config.yaml
n_layer: 14
head_dim: 32
positions: "learned"
qk_norm: false
init_std_down: 0.0265
beta1: 0.95
dataset: "wikipedia_en"
MLP neurons of a small language model. Each row is named by its layer, matrix (up: input weights) and neuron, and shows model dimensions 0-255. Each number is 500 + 25 x the weight over its row's rms, rounded and kept within 0 to 999. Numbers have three digits each.
After each neuron's rows, "fires after" lists the tokens most often just before its 100 highest values on Wikipedia text that the model never trained on.

L8.up111:494545493506480442495451497465521489505465465534500525484487457496513483471486500515505486440497500543535530502476479477513508461521499511505524450499474512535493492508463487514469478530504518485460521471504513498483508504467537478441476486507524501497524508520528505500498521501505489550541505512476482480474470493515530515500486434524490503497476479472553551471531482495468483512494509482512488505471498514499459474512496526540484499480485514468464510492545510454473508533509516513486511476513492474532503480507536515495502471501462520486438467532503544509511496553472502534497515514553488554533490488485496464496511440502519498486504525494509530496520542529543503501522540529479503482513507501472498448482545504539527487574491535504538514505522531464517479507455492
fires after: "2", " the", "1", "0", "5"

L8.up605:471474458533498503487527496537512485500494458488528502563545520491506484504488494470497491502513536464499475495512491473486475473476480536461508531478491491546484511543510490522487520472554493492483514530496490473503531501490510505528504473502529490474505520463489501503488515510577517547465485496498489493508516501513483505526483485508481530525524500456469502488527506494500500490488485512483560487535424428491534461501511520476511516481479476500482505514487501501540557484536508480508484502538502465453477539524468468476503496525448525437489502518513519477497483487540473471500506505518478506531462500467525498487473502496517480503487528452544465525501496513498499522484493475497526468504539531556516505477473450495510512510523515493509503473537525485454485538490492
fires after: "-", " (", "\n", " \"", "/"

L8.up1176:488510497491474435534514498482526526531522475484515463474461505458512470521515515552486499512532527507528471483536530511462445503468491504486505475483469524529524494477496512539500493508503543473452539466500517482520511505519490526497520481529497481499540522503522500479452475506523512490524503500469523510485499479513459507467467474474499516475500522460551527493465494527499475500505523469508519498491500504453551511493484502499503555504512530506514476551503504471479530544498504497431434497484451547463480527503474466480558475509499519476497496501495516513495504529522486542480483537489511532531455523523521497491496531503487499540495549455516549474501507525518528484466539556458534494476507465486449500455489491505510514509487543481487484512516468541519538483464502
fires after: " the", "0", " of", " that", " these", " same"

L8.up190:532507484487479447478494497504521519497476498483529474516524498462495473501531473553502534521523507506533515502517497474498435453501450479485514491501457489527481505467500472488489492482500520492424502519526492476540488520472458542496499500487448490496479499481501490499486552499524497520511501512497478540482482505510489485520474520493494520479487512489511563514504490482518492487524511456539524472540521515474495499479510491510554513481502484502518503482484471481486509546464513512443481483519482504514499489525519512496501473545499547514469516480481518509510505486492489556513549508498491504504500510528537531507405538493474470494449512469507539518466509537553498455516522529540485530434461500505519517479469451466545448525451540494508510524491499531482499516507514
fires after: "2", "3", "0", "1", "4", "6"

L4.up1400:518555480474492438508462514481494532533499510503538518506500480432507505489523525516437503508489512471506499499490457486559453464520462481485497481535538515507484507508490504477497485515523476499498487482474460485484500511511540506478508498514489493473553500493473490499474495499491442525496484570514502523489529536524517481546493524519499470480499474534502535581478470552493487485515462524483510486489488508489492485469469512527522494500505490501476507503513435458468497518483511489501535546537493516536496490506493518502483487502488475482484516530496541510481524546493477493495479451507468497538513493500463509528504523475472503443530488470457449495459523563505505459532468524524497532467476479526508484478526555527526478511465476519525458491498473503510474515490517
fires after: "8", "0", "1", "2", "9", "3"

L8.up601:511521512472478508457476512477515478512524493491522514518488501444493494526459468456498449436522464446496448466534471501528461521485545497500515493439508462537486485492500509499524461436503536454492514477489505454527486484484478497461477511531557505514508541493500552484480449524504526503504512513501468474491509529506532506504508523511501471479531517493507495473501466517493474469555525481541508556507489494497472522490502526541499505484478512500512465533526498435506511546479510491512481493500506514504478514487502484486496489509543507513506534524492524509473462468521507491467464557498488521481486494482503520477514552508489492512473482452532529511510520509576499481482489535462516527494485511473502554472520488519509499532476499531533540482546517504464504494532510
fires after: "T", " T", "0", " Awards"

L8.up1441:509513478506504492473493494529487515502483482490512509518541492513570495502479522508521514489517521534487480487517502467496437503512467511419545483534520481519475502478490516507490531508492502521476498535488476486535484509437474547497509493529502494488461513523538513487523550473556554583472507491477475497515488496515498514507473470457493505503447496504480483516503495530464510472518481477516518468478480523513525475496494484551510499478457503516533518490525474528504481540544487543510473512492473494495485469513469507516480465504496518497511515502509500533485550475493491485501508481537500530494498474493485498515495525525541470504466518497503542543536508518488514509506514497506463500433473512492470494495522484468542491532460497488471515489509505513466541566476500
fires after: " ", "9", "1", "–", "6", "0"

L8.up1097:494486464497507486512505492503480463488511512548577506535489510507512504485498521546505474524496531523516516562494514458536472477504473515471505466563473529497492485508507485485492492524507502504453521527471503490533510519488485496536529481505474538493458481520509502479486507492544504539530529508478512480502538498481510519473512464528533490532483449503461532478496510473531537470562493474500551443494478531494503491491515476519547501499486487442508529479508477514507475548540472505496461504491502515499470507506505497489529458478473532457473499475472546497487507542462451529493494535515506517546495523500507445503509472503490449505499509488471524517509530484516491496497485499543496479466477505510479466470507493515559494533463490474480490481517457478499512526455499
fires after: " the", "0", "9", "5"

L8.up225:534490481485521509492536466440527505518517513489562516487498510445495455515481478521481494488524505469538531541479518499503446502482529510483491507513457498493470510518511483509480483468509533487506468490495545487468499487509480487523486471528498462560458521485433524503520517497504470457537493507498483543507479487499510540522514503485493463508548501483516543495511501476561489540500492501506485503540498511499480494457486516490464498507512500483523503521505511472498543525492527493485490478493486504485476452452488523495495472544469515483496473503575505511508488499529507524502490553527465538457517492501539512486461538490486511502515514485507503474507514480538480469512512509470543469535492497478518518486516474563478496503462521455496472515505529492526473526480486
fires after: "C", "ac", " C", "2", "1"

L8.up831:472503465512500501538490521512526483507492480459529455534551485531530515509515495492517501500546478441525541519513486470522419517508500473476521567471451484518485515484485502507502513484520477511494500502504554489523473537491458546509499510513473511476467487487533517530530540515526531522505519518484491452522487470453526526445497456431534512454536475471496463456511462498488483486514505510481479506530521486482534475470479507511503512475507500501469505499499478525567499560534453510544456475490506463507520512509448482506506496506509527511504507455508511510503509519519483482505450510482496547503495499495508554527485481455534461506501527488536503498514495469514524478508518476481468508503516508511529476510478451494510545505498482501517508499554493509487501528538458
fires after: "0", "1", " (", "2", "3", " v"

L8.up353:526453491478491511494506485456536479512498516466504512493473465536472503531496489515476496481520507463525518515490488495532527472498536492532518518509467520478457517512511524514481488489525486496495543499521527496481535519521481472467487480464562518548488490484475543519527517510481501500509475538554513483497458519480531539504485486488519523470514465500547508514532476496441472501542475502511481531515514455525541447469500504515484512515491521484499508467525517491490490516521536470537505483477477525524473491483481496483512484529453540528495479480487501510469524499519483526510497479528463530499484464492546472489494468488531493471521473493503505469464510512515518460489510519490496463510505510483525492531537519488499475505484527495561535517524515506490507499436489
fires after: "2", "1", "0", "\n"

L8.up248:496517500487512518489523498504511547457516518524520505532540525482528479512494483521451438500490521500550517510484498493506433514500519525510512490527487473506496517516469549509520489454486496481487475494473537479465499484482493466481490502519519468496534496503534535487491476530535530508494508527511455465516482525477484516508486461496515519501471491483479508580547512513483483459482492471491498509550482502494530483515511499555488528519467525465507488518504510489533492510510510508502522479502465532520473473461481489516498511522477535474503500499548515529513489486508503527478491535471547489459491499481459528490515520504535488491493506502461492557520482510527514528479521482464424504447507525491444484473506484483510500470481495492534493489539504490473519502468537
fires after: "9", "0", " a", " more", " made"

L8.up824:501521472537475465485518505496543493486445496490521514499468537507507446500470488563531479474500542518478460507471519499472516478484516498512486500502436490524509465540496492514484463445503505472463492478495483473502512501546494491472486487531514487584529562523524468485491479524543484540516551497469479499509493514486471535473520476524492459508501516451502487491508478521525492491454476482506515486541492521487492500493519548501518500537497539496485506511502532488487503496521501469474468479457469501444494497453450490489514477504528470491497451532539499520516493506527492549486521514505467531471511498492523524522520457502458514524524499500515496487516516525523501483544500548482532463501509504487478520501537478564514528508520511474475511506501515480532531510525495
fires after: ",", " of", " when", " that", "=", " the"

L8.up482:500500499490464524472519542484472490507509471490544464495498538456517479503473534459508476454498458453520479553495515513519502512445532505521550488500517482455511471512503475504474458493519495512504513522490496490496481492500485524467478500490499511509472539523458536472467482512555493534490525515500516505480511480490517543476518503453541435499544506497476502474494507520513481495561527481490532533499492495505486539462504545534479491500449506516491519463523529500529489515479477457520500523488491490504472536478447492510498547537531491490473521553465502496524489458472467470460485491497507514497501519456501510495502475523486534523512543500530498459504517451557516507498471532509513479523519474487531512508492463509470539503518510490516490531513508503480487542497510
fires after: " T", "s", " St", "T"

L8.up1415:479495463490492530490487541527471511511502473499506495505525535502504492449482457483479492500548501513523499496493481466496515502477496522504535464492461526533486488517483483504496556500506504475527531460498491472520506509469517538490509449504541521507500504461491490469447483487501466502496510507454479483476502504512466493523464437487486509504522510501499459534548498508509499469540497530478498527510472484499532432503534542515517517476499489497492505515533473490514506516523543505499452497508493490503517570543490519440507504477425517473495470541510517496471503477506504474491531519532506477505472459455526503514448498508488454532527541481511485500522570517503506519495534501466499481504457473523527509501492479495506526523505529521530476494540511471452524524508480
fires after: "\n", "-", " \"", " un", " ("

L4.up1801:544525487497520493527470523513483516525497473503552525507514458503540492490513502477464485475465474498527508439497472431503516456531428495483469461548526498504483502491510525486513563521481519457481469509508487460561516525465490514495502487516477499479509536483480456525525527504479490511507493518478477500510515509470505503505498465491541497441493447531482554501506480494506478506535503492509494516505471513462485527484498506509509507529466506498512501529516498458512512490451527498531518498535491531540491512509468471507507479510506512509515518494473517519501479503495473490498445485513465477566553496536462505508455537475503523475460515503499533493470484485533480531507490508492492535475451496510513484520549520491484497484463500518540519496498490459493458545462524
fires after: " ", "9", "1", "8", "2"

L8.up197:493480506491484429491484529511477534526492529496581488500516479499579475520532504465461500501507496497502472485462512510502516526491513523480527491506478483492495456506482522514513518479508530475512494505520488462511496524502509504463492505491530491482485498502524549507534492485509504543540515518496451467476493504496499501495474445483488541460484462495521479549539492543542511480524462494482509519552488505504538482501507486527513494493479513494496504485492463478524501499490494529489504489514471519520476502485464481509539471497476552513495481512511493547552524522552475476512464537551505477453505475497532503530477529514512454478506515450492495533484558529504489521485532516487528473444497476534485504542508495480505487515499507488501487457494489508475520527509507
fires after: "1", "3", "2", "4", " along", " "

L8.up1200:532491464539486524494472526529527494520473487468527503517519488533547514482531466525481458491483509455526515510451491477511472537504501508464509525549491500471494512516489520477474537498508555532522460527480535511516510530475518540530499498514500515500462485529553511517498497507513509532489512527487498435515513433486500534459496429453516454483491497506474489511487463458469491516484529473474486488463496531474550515484479538517500494517522537481469521519529511471534509545498465475520492507511510489502497484499432511525527479467478495488484514527519527534538494503487433467464485495513499531512502524518471550517512476473490460505549503463507503526498476484511504511545539520521513501532478451504515458502507516488552556517516496498500502481496470482497520557501467
fires after: "1", " ", " W", " M", "–"

L8.up585:484539455503528473515510509451532538519460457468522513511497497509488534494503507495507517516519485455536541573514466490497483491483494494508489511538460496512445496500505470492491483498493478528516478517542497481476544501480502520467512509492468464501520460465447536484483497505488517477518524538516511502524492526419484548491483500469474505499498466489532501518539509481459528483469465526500521480518525492489503445478478521487537499477532517503498519511516504525486528482499514482482487464480533483474492502505476517513532517498492515511509426504511484545463515529492474528564542495540501508544489488504503497487494502455478481505506492436510517510511483491534515515501519512507502500540487484533513473474483553541530488505446519546533504500555496497483518531472504
fires after: " |", " ", "1", "0", "2", "3"

L4.up509:512525475518470445483483545515554510522499491530568496509496495462521543476504471533482531501492519474522515491540482479493483452518488481497511486552532511470479508519486473498462477507502504496471492509502492482487506482483501527482466494478483531474519483510483514528491511484480429526526501533504490508513494500512478512522465507500511489501489499481549553535494451489527451492531487503517522508526493514466462481487473487527484516527462517479473501512499473486483525559452521463481505543519481492523485470509517495510541472511463489498498483480498536533530504549551495558546514500505468527495525537504490474523487497454459484475495497508470513474465520541519482468525495495488530521490515470521513457501538528544496489540481558526505489490516524470491449504482530
fires after: "0", "1", "2", "9"

L4.up283:510549482488500474503481533489496506518498513513539522517513468474521531485496483541472513504471499467498498512501461458517458489542477481491507468522529519509485486496508535481517496516491482479509496539480481497483532510533542480494484528509472497516568481463481486483496496512471485516521494566527493522489528540513503505538456512507529477491461515510506543553470469495461461496497509503486526461518489516499488485504459482510516511510477529488458475540525460446442485548461506510465540526530486515502495485503477472518493473497477490496498496515506530538509525529502470507494533463530483483553533514507462507537498517488473516486504474503475448505447491542511495471514450518500492514439462496527476500503514549506534476479488479519499528517490462505486448484505498
fires after: "0", "9", "8", "6", "4", "1"

L4.up315:487473477493508499473499517476527523523503547537550550517472482463499485514489489535486467500460512474521478496471467491494501456532468480495488473489496511495521518518481492507505515508491483485507490533486502429494465503516486482473504483505530521492457514499442510486509523539491475516531520512475499508496553514476475492546470507464514503500487486490494504538490477494511444506544502506501552481509476499495509484482477488527509501500532516469478486479514479478480539514475557492497505477545456544527470494471474474493538442488499492502473527499516551515545510509511475510531498541515451551505506487486484475502510496499507510468500508521486513500475527584506501448513486478472523510506474498513502515508553503539539468520490506502511536486505483498482461510441519
fires after: "9", "2", "0", "1", "4", "8"